Weights of a small transformer language model: 15 heads of 64.
MLP neurons of a small language model. Each row is named by its layer, matrix (gate and up: input weights; down: output weights) and neuron, and shows model dimensions 32-159. Each number is 500 + 50 x the weight over its row's rms, rounded and kept within 0 to 999. Numbers have three digits each. A neuron's up and down rows have the sign that makes its largest values positive.
After each neuron's rows, "fires before" lists the tokens most often just after its 100 highest values on Wikipedia text that the model never trained on; "fires after" lists the tokens most often just before its 100 highest values on Wikipedia text that the model never trained on. A number after a token or word is its count.

L2.gate778:483582419490471506530494532571475476535501495534505509585453504485465535569409487558526450460508509430524595505529531559480491516414467416421482412442512549498503476426525502584472498450465494409418507533517463469466430540516500467522500596536424563538486548510524435491578539582581569593450572462373489501489515546533409482555507437568552578490561559469521502476449421498414438552432
L2.up778:443502618454524508432474542561492581406491499479548521439532540482541480544537449482490460551509511521511436521527478480614554476568543577507434382587421487554446532394413584443475505489468420593526513460517539479471527449495397531562419512469511531405525456453538462486501507512424476472427429516532507417532563494543505485524554552438499449428525508538447429499445497537505485525513
L2.down778:463354573516424493534439511338458541494408433506495555448503463524488507525525487519495498538544525484543580538558527500490583448453516498472495453519488436565586555517559494491493493529494483539600536438438562529465476490509508481518500383540544486438627516499628488431444496462552534557493385610519484449518510515434566500537560433516537472483462363502523507483459503475434563421571
fires before: " | " 35, "; " 10, "\n" 7, "–" 5, " |  |  |" 5, "." 4
fires after: " | " 27, "; " 11, "; Ret; " 6, " |  |  | " 6, "," 5, ": " 4

L2.gate813:458519693382489577409531515486528446533500489497476442582450501553407483619455494460512488448534422502604475595443466500501577493505491429382495506474466535469553462447482477501467500506535450565545509460462565467521484537503419550436573427509546437523503551432506585586489465476465509562543501525485514596423501592523449516542546499498462462456453510514397419444468424484465475551502
L2.up813:429505496544491556483468411497494453542540491465537572578473577559470491495530500504450515477437501461465509540470517548470518550416603470504408510532592535577562457528505509475560528472569460467459458424435569583498451465460525462593477508499455553567499509526418476432428504508439521525485487527476562524466597554398565581516629478519456463439459498513487498402484460481584508535483
L2.down813:574483490536485398565495513506515499507481542449514421398525484454593434470508502566450517489517501457477564459542544489509429513564494445516503534535482531523486447510570527594520498544459481491518458502618499470494452528434607512543448477513450506443526464403493499487484527450463370559440529443489521497522428503509436557561403482481478581545483546558532495485540566537536517433512
fires before: " | " 35, " |" 9, "–" 7, "; " 6, " | ." 5
fires after: " | " 69, "; " 6

L7.gate326:547538386615499513575472558446495470527468514381474492495459531569512519519527496496504536521473536471555504487373388462452520518476591465381531499590489555481477590488526514469555561555446526544444480415484564545432454446490483564445535586528530493507524497491560541508544408493577475468543579495367450529487489484499590482522448460480484504462571601463490488564508552528484476442450
L7.up326:509626527454523446449449453435538463424517481465462454638484585484499533558547435522496529536468518576490474437511446523448494612443364458517461501509439614552407506506508541523477482495476523517403521466410564442479418497477427513427538401566517474512462402504469557574541518467540477512542498543474515540440484481482431543484356475494547478563433480593386429514586420441471483499545
L7.down326:498461479529524500467468510574498454574491508593464507541488453586554526510508428533508502446427428527453448509495505549514568530417406555525521555524441510422456525471404579535555491562509487560490492411535495489489521543573592517488519517491421498519437501501560461431525520537532512451462566468438505496438606597555534463550523491563380470541533497556408514433475560466541495433535
fires before: "0" 39, "1" 22, "2" 10
fires after: "0" 44, "1" 19, "2" 6, "3" 4

L6.gate248:548536418527530521541541441518386489480488533589525473505503513535531453454553530496482456445455441586482484489538462415439552547474552542586510474565486551536550562502515567443482498492507476456558485480413528455556456463536518516571509575542479524502510529491587454587556497466511539565434520528509407444442434455524601607536543484443461478524495445506448551521534542515578476396485
L6.up248:487511527525432509470466497391517495470467535474502493548515469470485530464468506490483433425470492534441479468456443534523550522566493456530522469511510509444415499496511495504551443471542450504479518480616501536569477601506493494497516450454513418438510501507612497552491478453460408507608535429447516519537463561562450532576517506431586589500569405489446518498488476536560553538521
L6.down248:528598472458485591511486584627510529530459487553597437525400511519579537627530521457509540494505520480576579588541463452424495488577567606438487524571424584494362524444441557561500550499500586523470548529455475515463464540524599492493509450415433581472592545427400598402483567533508593618491528490540466444522577431522523549505422559499443497553404415515460498464364536480453475520476
fires before: " | " 40, "ovich" 14
fires after: " | " 44, "ig" 13, "1" 4, "h" 4

L7.gate483:495546446542542546504448470469499506484379436463478480559478493639469496497567651494553519547562596564525535503494469450442466503574531516532607528454435491487434458516401487408564489578536452423451533468416471465498569481567492484441459458454583484407603456538479450505501506396535539529498493485465440548475494504476475553470505560521492510476513544465520475519572514484502452572486
L7.up483:568471394503472559507568528494470551429516451478507516580503530474437314418589491506526409494524574423481512521425502481460526480519514527559493431476548469561512570481447548550533491428564469508478435541465477517441529507607464541473528507497496529494477437463534531420444514548482489536542413378546464425512587498526636509519429487558524386465436428503565496406513525541504504457588
L7.down483:451433555527507546434440586568510482556469525602542524514464548432465411515504524490505522501452465573500526464576578473547515417474562540473439515550518486481451485545533459500538536501564426561535479554543568446577504483442522450471465489490430473573461517525490504461544517555545487533585445563525462557515463438547448586497448497484497434516483533472538421475416514434508532567433
fires before: "3" 23, "4" 14, "}" 6, "1" 6, "al" 5, "5" 5
fires after: "2" 17, "3" 13, "0" 12, "_{" 8, " An" 5

L2.gate1184:521534524588502443549463472465464498415556547583530545563460535500442442548482496593523518464526495519467583457479491464601376501484476445572495497486508557531525549548548468486515470496418564506588454615503460553452528527521487440563507500541485422446529562490500476506550531378532428630372462493499493540512632597470456514553536464482482515559554549462522495522387437521422570464552
L2.up1184:489489515463411508439519505522445477506465579593510541517568519507512485366574505517487474524492516540513503404524535539434468485572484504439630466542563510590493483494622623452546499537520497513487420512524391508496542476499555434484456428529456474464645527478550445455574584559483548496445517581582454507461496469552343427545464552448489403512477505474530482471505575466452465523505
L2.down1184:409442492457457450541476452382381472469551424577500495538550522514491510501447580505477520506546556544455423478402479530422541524436583532476516616443593506498396453545450462534463511490444410453440459466412475504479515451489514465528498518500505523489448482496470451501509543551476495455520550453553468552482442484492434431447504474487488508454559456441417589479505632483552412405491
fires before: "." 31, " | " 27
fires after: " | " 36, "," 8, "97" 5, " |  |  | " 4

L2.gate1037:469479523456431453513465530447657480543506465438447459481509496446588596540602448579497372528511558563414567571540475524581517578502562589483546553425509471494421487476519509478491521521489468463445565576471470455541523505578533577470493506507473535518550486483603559404444528466519514540544437499543470580540456453476442493556489532459474522476541590544579578502455515536526491446491
L2.up1037:520581416541510458457480482549547496504578411545453502482563524445426482484465492525487570541457530541527549514582411443541471498597454462463522478407439436498442521561543534476515562373470542467528492462561482565499495517566541483547507508583422404469502572455598534437470464467520480450464499522492542505435507483600458542501509465488438490498458443571411502618474589506517512612507
L2.down1037:491477590524480396489467525530493509538483536449408477497521466450545501487543476518464465501604538464400550493455457525548417499548468535486516524451525522465544510519459520441453567470521605509466524554464444461428426536502515557498515439557523531565459427556529491512504549496481448526464506522636611482424453415511408545540517422555452399411470546525502531517463559527428518482447
fires before: "\n" 21, " | " 19, "." 16, ":" 4, "°" 4
fires after: " | " 38, "\n" 16, "\n\n" 8, " |  |  | " 7, "; " 6

L2.gate1432:494533567482457503565483508580475542546524398547510576527485442444492448461647503456518515483444438442465529469504506549503450510543525405538497571454483499545506491548439497529580533480399459529499544532493534487488533451453544512544409579530461468460587522474518343413496508488492525536357436564382429418605576526486570464538557480483506492512554451489462512491415483559538543522447
L2.up1432:528636544492510438453492475544476453551552527450477583436592532464431524577516526577589550512435475420514483450574384542544486545444523487465500518492490469519438383438442460525575497541526528425589546527493443362423598388458490465566492518496498446478507539508559417532541503555461537463539505544450498490476451452541445544413511530489462559453479579517548456523493461570476544384638
L2.down1432:486531555549497482562552566457519510531564607448575435484462517537453530506479535496535521576564470499414490567549490562569555521553494538535475545524564489543490433510521504522528484463538482509526493573486485503436560498490602501471485544455489445481547550463557370533516495455580542557482565542520529456431480556429471394570443509470455558476510475438603511478417583535468577470564
fires before: "." 26, "," 22, "1" 8, " | " 6, "0" 5, "3" 4
fires after: " | " 34, " |  |  | " 9, "6" 7, "4" 5, "8" 5, "3" 5

L2.gate1433:486549527513525505611558500482579515520407578528428535599470571449468564476520491533491522541452563558538457503539498498525494421503431490492511463490489565579536495455438429541553421542485512484486474563407489473432504472448454514557504513577484604470391497543528457512444397462495522549482457457404529511574560476489498479495496534475413531477575441524436618573498456679491521553417
L2.up1433:457467560508501436320463517477452534515498594547500525584453487467502547490445434557531554517489507421603541542562450539495545543491486498420521548428595436538531454521469490485434452536544421553574506498494506522576523368534447545450447455546438573470419563500462498472475515506484527542468483490435470541476498499549493487536417531439476468542484492489500484412537442538475471565490
L2.down1433:470467506503492442481495506485459507534516446449564508470508552493383515496496529380459508440434479404542589475476495546476556625354536502509474518484576445436455505537477423438462461530424458423602522428508471604517448471518381522476571470456565522473619534501516566468501500441427530523557522479479368476550457476497539529356529505544541433495517503524561473471453482488487531503509
fires before: " | " 27, " |" 15, "." 15, "–" 4
fires after: " | " 42, "," 10, "." 6, "0" 4, "–" 4

L6.gate441:631500483491445510488537488460472497550590463532531468513511466525524415479565445481580521474530542475485476462541547444531472521472503494541566553533473648565527586542524470497532518519525451512538496573526440565538527481467392430491430495561449525478360546522556641560532539456390459537422446531383420515473594544533465479483497530463542487479467522501600524466481576497438507501578
L6.up441:486486490481538531485519505431401495460581540474536434578455534500598493479491473476429515575483524546513422385507435477510488585566485483525479425545560489544476463451425512556464483484495530573464555522482510528430543498576444518573478490424527548547501424505472439517529464430584452545515560494461535462512553538594510482526417529503456487495555430556525537512466485480486350479561
L6.down441:473513418562483537511570483445579528427451450412497453544505503471574630436542516501546486446491509441512520522543462543529492467524501576538531481429520496491468536510485553498470448423437519486526526421443469527406397441372502576471479456538431440570461410474564525456522456561540562518539528590541638447457513510467520576545523510594483533475494437443503505571453509499448515479506
fires before: " | " 39, "0" 9, "7" 6, "|---|---|---|---|---|---|" 5, "21" 4
fires after: " | " 35, "3" 6, "7" 5, " | Total |" 5, "21" 4, "\n" 4

L6.gate1484:553557387493453523510498403509593468514476487510492432474442601516551461503542531599581555510502641547384622483463514430516491524572511380513452485484453459540543484525447429525520494517503503509577462540503482476384554462549517472637459548440452470499423550508546441371479536477579478535428538565520501556489381409460509563519423442487400540446516488513479513528484527547408598501432
L6.up1484:483575471387598468557459461472510435610372484497552501470509587513457454462514495492506556542476625550442577491456485495527506478488554519451515456537497588506566430409454460544571540514529510528534533531455431441476558423517535514522510509419577510436462466489504522529466491482449541471551555491554545480530463463602516535568448550393470594465562612487490520499475423554503450530385
L6.down1484:517522463494514438504513520485483495492520402496526434504509588540501604450596562459494496575584551595477639481533584458515554535488533475490520550515502508514444479529440499547551454396489481459496519462480518512506581497438527470479476499458465431567509476494397459524517463443517584545461497464434552475552440415567476554461458510487504555517503573428546564482491446487493471480487
fires before: " | " 69, "." 5
fires after: " | " 63, " |  |  | " 4

L2.gate615:458504490545478471463495492514504450445454507482485548570441539506571419454502439488507537533635541526497455500551574555585418556521474467491494474460498613414483599426565562480531420571499558529452393564537515539428551477431510490447552581394440526518549508452528448507507650480449500510559563481490558510500541466542484500481499512648498488602568546404520476462464389449571496503533
L2.up615:544443416482462505502509493532535556453461496460511535530508513422452523458506448522518406549526584550482471450555530498474513504531528398320536481545570488527500511469574488541438552410577557411531413381456533481478455445515355598470521481460487447539509537488397433505516401539528480514496531468460457531482474580513473513436488495520573381611498478514449463563495506494543526497414
L2.down615:505497466450495496552500487505574475495442462466484562484504588595590510451530457508420519472563474539498508477490530495559524516490501600478492483436593559401556465479483555482467406476422497504479470497507508460488499478536618552493514584508467602401488552437493501577449527564505535517504562469490526502504443526471462498530533523594463533589609482430464500574519378487560451487458
fires before: "0" 17, "1" 16, "3" 13, "5" 9, "4" 8
fires after: "2" 17, "4" 16, "1" 14, "3" 13, "6" 9, "5" 7

L7.gate1153:496538491598463492494525532478541490564437459558544452417535442477501517535467484510515540497482464528538508434410543451549564496538476467463518507488548555477453494449422537503441571445468504526467457400619527474499472433574482479563409575405504398453476465525506464468496510515512506442508502606446518535491583532545492540567494519517654435533440394475548542524424548512466479470507
L7.up1153:466451457502413446485515463450479517492485529546469506519559488523496421521501479496545592439522393481523520459429452527541563451577574460494459504520492511478422598660487525481520523527540509442459540561511518630519535503466448480478497489363485446443493548505457460483529518540410499499429490504468478489485550518448538496559553573405531409433572434480405551484450516521461501480613
L7.down1153:440477645513533431508605490502576533532547565503463439554516429487557557548516548499541506512466458441415541516598493564437526482447509459563483546529471467441461417433492474462480527547447513569538470442533491520527456451516560530482529512420539523615570505524501478494605508509512499512572465485527543586495395467465509386537510513484481507588544530486470447528565474504636561492558
fires before: "." 54, " | " 7
fires after: " | " 61, " H" 6

L2.gate1097:525470410501521570593483401415480519422435514479481501418525597495504451467514502554513508491510434481547534430513529453450465592507494494451471532390429430543576504533554468464496428508558509472430506515537487418490527587535535519488533516561440538481422586535461508506451484486499458515433432500497539546585496498501458531455502567473501566478546436527484512544508418467502559458428
L2.up1097:524430463486581596530490448506556435526473578461516497589524507562508379466392444502485514414448552468513493511463467399446370573490514465568574552560499526460521436621506519485467553528486541574527445531482485416525444415594501530494424429512595537508479436511616601480442499443551439443537576398469515584505568417561467424510485453584532522463576505549576505495400466499524473468559
L2.down1097:656527478422436546500482581527433603487492395443520616604515482520461504488578482590425517538432577569503457528511439523503521577464479523484414496456489440404529484513521564578502519431545442554535604570474537537529519480506489502532560500433530477578493432521480475454442609523563528576545544530467454554472443546454476546486508568599496534478445586430496492509475497569438502492577
fires before: " | " 26, "% |" 22, " |" 5, "." 4
fires after: "." 59, "," 26

L6.gate378:464528528614552494576523512538537521490547549487483480536510459533427433434526472520499594471548530482546564485460486433430502589460555444498583506439496394504528532501425461446469606453425447551589492473490520456495412481534567469490510436519489477487523518504445480473404476458531531551482527474612399503564442486422447452543527561465588537493473525440496540456534489527496540478497
L6.up378:454488502493469484467464478425502408508431603454513480431484562501507485450489508468492458558486445519452535443488469550551468379438509576515572459537519573414470613487527420558405516496400402529497489478502462421512610452474558432484488453514544476528497544541474482503425440543569574566488476485501485479565545426474513526519501543497544511484545500448521470518470577619487417505418
L6.down378:434399513577497496476470450558545557454514541460487497459576491501648531445471516522551543453574475576460526407529498492532516510399502417424484556505566465467449507504524516479458460481433439461558446421501492611556442541391549505445456535388483535508657425534470551498455524416511599518485503505547499501608509522494572533555475486482517533511541500509608498556488468531567528534545
fires before: "." 33, "2" 30, "4" 13, "8" 7
fires after: "\n" 26, " | " 25, "1" 11, "7" 7

L7.gate57:443468495542541444542430582459384508530483466541510492474525446466518471579528532491534491469463500594465523480521544444460567455509485510555432474520549453469437557454570490513489502526540443484490488537482465456538522493578463553450412486618591572557453504531471511468490478449501468489536483440551548477463403443505497416434472521630603456415496537511438438537495442506520514489550
L7.up57:453577517428492438520511497490463508504445475532487539497465547426450569523491577578593518518434471523454427479522548469554629507485521504605492564584505475432599498493452546484424456449493475563589534446439489548411440459500430480547503495548481425576494476536465612472561487488459433508431415562461402536553561516515618428455461556526440514487501574483548518452447423551390484519511
L7.down57:486460451423480519517453450557485502470551498486388501499470535452447470550443540551552510563477468534518429471478508499457408464548441534518598430486472514501491556512443423494509514495509471502477449466508509578396418481530428450498576526336406464483473374535536528508464560430529492562502496506377480496438516567459440506520496466474534597518490628556540507457526514566516412501428
fires before: "7" 14, " | " 14, "0" 12, "3" 9, "10" 5
fires after: "0" 14, " | " 14, "7" 11, "21" 11, "3" 9, "10" 4

L2.gate582:482462578507478491459459594511510494484531574495528652511528536414519444501463582491507526512532406506484543464481460449557462526542494534493561533475514576549462435425465478497537457501489484511531405533477538441584466427586527543444478462513447406506409425581514428504570552471563479513456523479510490490460556529510552428578488469429582508446511498537458595496417538471581449483614
L2.up582:507451524459496492441494494398454563541460423538518531488445466456471462450449368616516531537568490507572537484506577570375442586524500529469422485476500504461469477474416487466563599601490505544441414393557539441582505646526495495548466495575531470541431529594535489464510542449403617566500453445534363524492458493495419460476465507486474496501494387571577482462472461508404475487525
L2.down582:484494585482552497506491552532532478516437449441544487542526503536551515520452553552520568547511379523435570513457463497504512531476469531513463427462506528513492516464451511459457566509520465458545472491533541508505497523482423487509523525513484505528489460561510436475442486505548560594561526454482462480450430476494430483476403398520423468499497449500517560448498578482475457433509
fires before: "." 28, " | " 19, " |" 5, "ul" 4
fires after: " | " 50, "; " 6

L6.gate1260:511535420446457494492448519539555499578432442544455514453453399515482469483524478600465494519419526427519445435452476450520477500498492464532479429416505482470498532420496512490483407614479474465500611538499484423421518539470454479484586506420467528535497520503476516470426611541451449526565572475485535515594518457525498553445581587428580482508529535460512539444401545540532476513516
L6.up1260:480551501465493494539543525597469386482489525445503519526460553462539483530573448459510485543396507577637533413484477525552557568458537476438441489475527463508523564560515535522485575431491445515522444535470555541568497442541435483609464432448487410479480535519481553556535426455474503512472471465514471548562487386474476486465517560547406481462452580473496536488566467526471328502464
L6.down1260:445420532506532410520572530542473524519513462468544445481473497492527559513507519532497623537529511625480503426487521507539495483462573426491583496477545478415414414594503398373517590350446458603522533532483409567542509608450518476481423439566480469515487492499488591522476524486444478522430659479504507414540496515601497460562566509534546530451637558580570468467471522540485587541572
fires before: "1" 22, "0" 22, "3" 10, "2" 10, "7" 4
fires after: "0" 15, "3" 12, "1" 12, "2" 11, "6" 7, "4" 4

L7.gate329:494548480588504511475438511509468446533496510489482542561517509549425504441478487529544480564536515469534543504523537498440410478475443463437516487526458527557457556474513540466576541413548424509544516526450559505518406481498439484557508530511418581493457479518573565479499517514473450665492528531468504492463525485532527501528607570485632585477556547366564568480461496502490464521477
L7.up329:580432463473506521550491545434533521545454520521510470419461519516478431434512472457573532524470535603500567483533435523485482595524532532488485456499431471511537424556395445493517486456556567571503456441602483506540482469548509494552478527458531491480467463525461445515481618511534518445611499529533518521517407482424500494510480565556517459497392448518501581541542538519541579508573
L7.down329:443514461512531541431512533599463386487537518567453543440431591457528493578529492497494426510426636471491464511495570406564540421457567453497529509499497511494540518482448580549460534466580442479508579578443562533574509501529563488476458572561426444499539531550465495522508509446412427602486523438447610462434521575553540584583439485479495475464623516429532472402403515442504488486427
fires before: "." 33, " | " 21, "," 14, "–" 7
fires after: " | " 50, " (" 6, ": " 6, "–" 4

L2.gate1594:467526496498484573557518456474469538565466500446452555486471537489489479551508465577544527441507577464388444455495397437565477539463588485525465466454442475465572516450527503477498514502462565525488436537496530505523575355470443472486460491619511566558466568430532462456494522440482504596468496539508443561544448592436479492413515506529544550511475451515516498421527559650537495495415
L2.up1594:455526525537561481490506543486559478426524446529459489451440560504495462498547417538451495545514489521516485484551514399406545476519536392524527379502571465533502532612383486545469440539479440459500578543498590393467514523532471560553522489624452501424484471539490481467425414521486465517471548447474492445471508468452411517565568543486474469500526599551597530527586534511538521438522
L2.down1594:401542469474574549446521532394497495496504494491454583507476634447532547558544458461486447450513495590561543478553507494520476537543494476449567521449508436435538556511456466530520475558468519517447493557515500419525570469459426503512488461538542503500476390553464495468519501487529528491411456474525498523474439465546441511454505503554598512506491576554560500497526639461485543580503
fires before: " | " 67, "." 5, "," 5, "; " 4
fires after: "," 40, "6" 8, "0" 5, "45" 4, "46" 4, "4" 4

L2.gate858:565474416469472497522502503406441522478464499491384506581579578475456466533566524537612446518513478604472441641491581543489493556497447537416559493442482543457617529427541500518518471484521459506505439468472501517524501564460419596516481543542468415462489493477528496579492469458517544577483486465469483528468406434502551596476518489398511534520494544553653498518522531527512513484525
L2.up858:486394394434441540581532531561538443502565472539563502441486547481553552518589525460555517539462562479532517488517420411532498500518426405550490469479423400414467498454507536499549486506554465527493556446479481538333483508470562484502585464460448524472463541547494459469482482573406448528496556500473425602452457519525566573495470496436533489420579383524520489527539428482522528518459
L2.down858:507464511494384513587627474528442531476514634475470517443537392533495536473396463539529529496402473573471522567521432420470410475496632389547476554468496532455528522486521471593393439468490502440572594456504461533533541479587631429503455433537439532456521476471463515485308471533484550512462508493562467547442452542478505514485480512544476503515558450571568458546460528463501569466474
fires before: "0" 34, "1" 19, "2" 11, "3" 9, "\n" 5, "5" 4
fires after: "0" 67, "1" 12, "2" 10

L7.gate1250:492514526412517543509510456494429506515568470504465485460449391437455480492573572556508549538509680535507445541433457417582492417537544484507472449559567558555595449484544481419553539503562452462528486496471552397451527492501550519455467480399489496554428499544495540466545575545465475559588512482508521444457529471514456527456518490483429396472499550516496521407561555532532519478534
L7.up1250:543474483462461426487523451510548462502477553406555448380524483520503477494516556383591572503593467544523517494473477587515517439601436473563569489431500552461548539543449487444469481430515406473459491425528497489513342544555412457505547564489489537460378461498507511457486498514548477544537485540519479499518467441485501550489552616530532477496535501417519507487517484450516520530460
L7.down1250:426448469586514455514493481519505513485494570438474514590538453486478491551455560486448394559536442494502490441492522435477593426469422481376451551508478534537481579544468548557509486540518431399472535568576468567546538574503451413544518543532512515458499497564520421464544524458538461518460444439496455476450419510498524490511597495440543528531500530467452471488615422397489492558436
fires before: " | " 45, "2" 13, " | Total |" 7, "1" 6, "0" 6, "3" 5
fires after: " | " 52, "1" 17, "0" 9, "2" 7, " (" 4

L2.gate658:503473440561551456610531556554480559526446541470531478522470535542519466547558537467530493543525487551462543475602513501469451430570575509461533479503454549442481478467535527508635503495535551528633493526470534487502469472419479501498466516535560563465407563478577468538412535558484612483501408504483442548486483429595459475523539530535442552462496498516445472535436484558576458579591
L2.up658:475582479489537458535561464471573536458414450520522530592456579515466516620592545597538632584518540594366526501456436437474423463458495376456378384535485522466646491514403492513483477524497466522571486414556493503448446496451551514498440533558534477478435411535563475512390549457496502466439536509572428497496458495481466507490507538615365502546486545522501525609525502557564481422516
L2.down658:455417478554476533500471544522516523559518505511535518526477618505545489482558552520505502619536548525467562475430521537529511477464559525576546495569426532562583505379543481509530446462573447571544519495455454515461552530425465593544447448486514521444540513486494536468495509546446531561517462478448522445486529498538547549558504451432472518528486506489517532499502452535440450543455
fires before: "0" 35, "1" 22, "2" 11, "3" 9
fires after: "0" 23, "1" 23, "2" 18, "3" 12, "4" 4

L2.gate1047:462545584473566541496592480467458508452474563434440562523429540425532518489417388515562453486452545474504529489472504439449483515494521436593565504560511546496483562475399568539555476519530429509531511437506528528486557378489546561522511491443483471476486490529491443547467499459494532566455442579487459495455569528488495533484468454473466480493475463595477526472543530529486454463554
L2.up1047:460429560487465505435537482596581456455485507578437478599485541507532490543544474529558510523522481547556511441469475459528489564503411505447514458551530477481536505502412526532443512509463469472479415516512505435525495478488495540589575567482498441514395505426493438518435470465476531444456540523485565530476504486488502458517452524483486443460467573422497536479520544542556669405474
L2.down1047:474466512560474484525532480473459576584527527571590560465538504525559437530550518483491483549493526469470466458516465487547570535499472539465569531458491546551539531634512588479444443573435481466499445596476479499526557594524513474427484572465480546506514550588476514504453592479515449548393406546546528608479484510497475556478626492546599463524424498588500545413573534504567505442466
fires before: " | " 87
fires after: "," 33, " | " 30, "ing | " 4, " |  |  | " 4, "6" 4, "0" 4

L2.gate765:586472534459518502464563465500505527514534501431433433469454465593505457491485504548514420511558478521493513542482514523498451504518574515473516562493483429455505530482500442529560526451480572569434382474459568506432581401493424618474480402459506631452561559537505477490522439478471513488468504541547479517477575551491530550511568487476475581522528390525534548574503519492478498572457
L2.up765:501534502557467489487483520528433493536468450494498474500466496533488570463466543498539496437456441448508462509528497515413522444474522443501437474639450487481425472503603365493513491561617533531462449608516417467419560525562439510398464456473530510562594472513465409440489521548457448480524436535535541513563555446549495414457482612527485555544514439550481473498541429517472508538438
L2.down765:454546449520497451551461601522471481511498512598593537473471517558477524486477480451463445467468520470525532416491481548586528449512468500505442544457564519500546555564548581453507514488550447527484548602524495517461435467559533455460499540519472467483461530530505545545495564601515499474501481435524540493537533494559616500516455556531582401468445536462461481515458508499496428534603
fires before: "\n" 23, " | " 17, " |  |" 10, "% |" 6, "% | " 6
fires after: "." 51

L2.gate1154:541574437444561525484595449589509535440479516484503487569470587495447498508469447469550445569418471511438449582426497566527526547512399490509449583533597638417574492519508569400575506585491425582529526464509504504515442423441490509508521443525552368521556516422581577477422588497466473449518475555606454518469326487571415452591503510505517485414471445410481385511492561481503546576489
L2.up1154:497502433485535622564573465424564509476551514514490507553415582524534439428531462548535575446475562591518587456461487445478462622518566461499549514521561479456566417446470520497485536538512480477496459468515495462503522380511503455506403519480577461366440432478537475500396495494520481432510445508598479482483477424475495562489570508521451529478484600556482575587487387515461463444558
L2.down1154:511526515499475559494465446479537577528528457543527494510497435489524424425525487523566462565502471413529446556505453508486501536450552456498620450568481410508551546454541449501536536451625584470560530559544501519485473504408430445514534538481406539541487483556410477581577566496546498475475446474515459478553533442445491487583563525541546405517477514565514487488478459506480384464481
fires before: "0" 55, "1" 11, "2" 11, "4" 6, "3" 5
fires after: "0" 66, "1" 22, "2" 9

L2.gate45:527434412496447525448571450558481489476461484378503486450517391510457451477494541590558506514460620482484507587508517458551425439504578468523529534531520457470483550451481509460439459391511520479497480409450464351462458588500524480522486550490497533528530550511481508569449467479522466524561393486472565586465479484564532543513463502465443485477457506449472497489537472547487503488519
L2.up45:430424438478571486466508490478512441518522567505533492440489636488429539453522473466498563516492472483508474518540504469497482480534546446414462477486387492510565403445501536552560567444535586573581486469578455477535552528507433592508557558418487498520434588521545459451444435440449647554529518437484492389414492430506457451475415431457572584528541499488571629487485444466423507394406
L2.down45:573490494493596441507444446462468516544461565404553501540505450486495607528552493453508477522545490527481463544497466539484508454498547514548532503480569529532454517643506476510505520455631543485525556567483465417489518511512483612548513465528494583559541489473496498558554517483429438444500507454566518558468472479451489495498514508476504569445377397423460491503493547434468436481489
fires before: " | " 35, " |" 10, "–" 5
fires after: "–" 57, " | " 9, "0" 4

L6.gate896:451451529404506481524561540568534485505461480435529479538577473519396478478500565450443475539557594540475574508582476486509511531447474471446496416493541518422581489432528401471498429587580491462492472461516463486519484509546462554580509602467459553483474557431477465520418572510487509518457441496524572551482460402443456512519522516565491456418498494460479500436499511549546503539540
L6.up896:449472477480440480529515451415523517516545486487475536434480566502543593457543563494590513499478494447492541556438522561536488439475447449521488521492451516595484484500585536488505440448467465516581484437553463503503577526451480455550466504494599499375500441528485408504589475543495532519514421493508612410525488471499551453469470494488545574577493471523570562518452528502475543503534
L6.down896:505490566520453528509583409546550420587421465482603479450528454504601516523445495484486458524574537497546492508565522559489512460469558580513519431566576453571553501535558511479443476545541606442502571408512492401540486465468546537449463602540525436503446448567473586570496484602544487520424522489558505546483554514464494570412594503502517555585505524426499558509546489493529554491469
fires before: " | " 32, " |" 15, "; " 9, "er's" 4, "\n" 4, " | Total |" 4
fires after: " | " 50, "; " 11, "0" 6, "." 6, "el" 4

L2.gate836:592483552515497548522423508478455467469570410511491518513453558487477463510459512456591433527507399572544452470496495443529425472502539560432521432473510488458422472502507509484374509487516401496511527441485503440498529530552476430500535537406535449572484440498533527527518386482488576434508475507480532486408455395534500458478463533422417501535620545464547554461477547435507631512446
L2.up836:517494460499483528574536511529542495543538501475444477549414483528474451486476573448521504515522518512502577531478442519537519508464511545530494523508508495434453508532469541455493448526598474460557514524568540478642536553410474481424520441499506568533520517420566509500493538476581490546502403582505451615551450541460502567554471492510510446538553440612507544463497459546502433448612
L2.down836:474447479493432483531568490522546551493512470498472412460480548535509462483530582511450538476432524505515467453544415559396426461563541497612430460492522512545504475517534388495518560460502473523549522474575368421577570520452491398555501488387477450489509619496529458433486480470618493479467515574499516555510402576490662493483545475576512586514583544540546537557543530482505565495526
fires before: "2" 29, "1" 26
fires after: "\n" 56, "\n\n" 13, " |" 9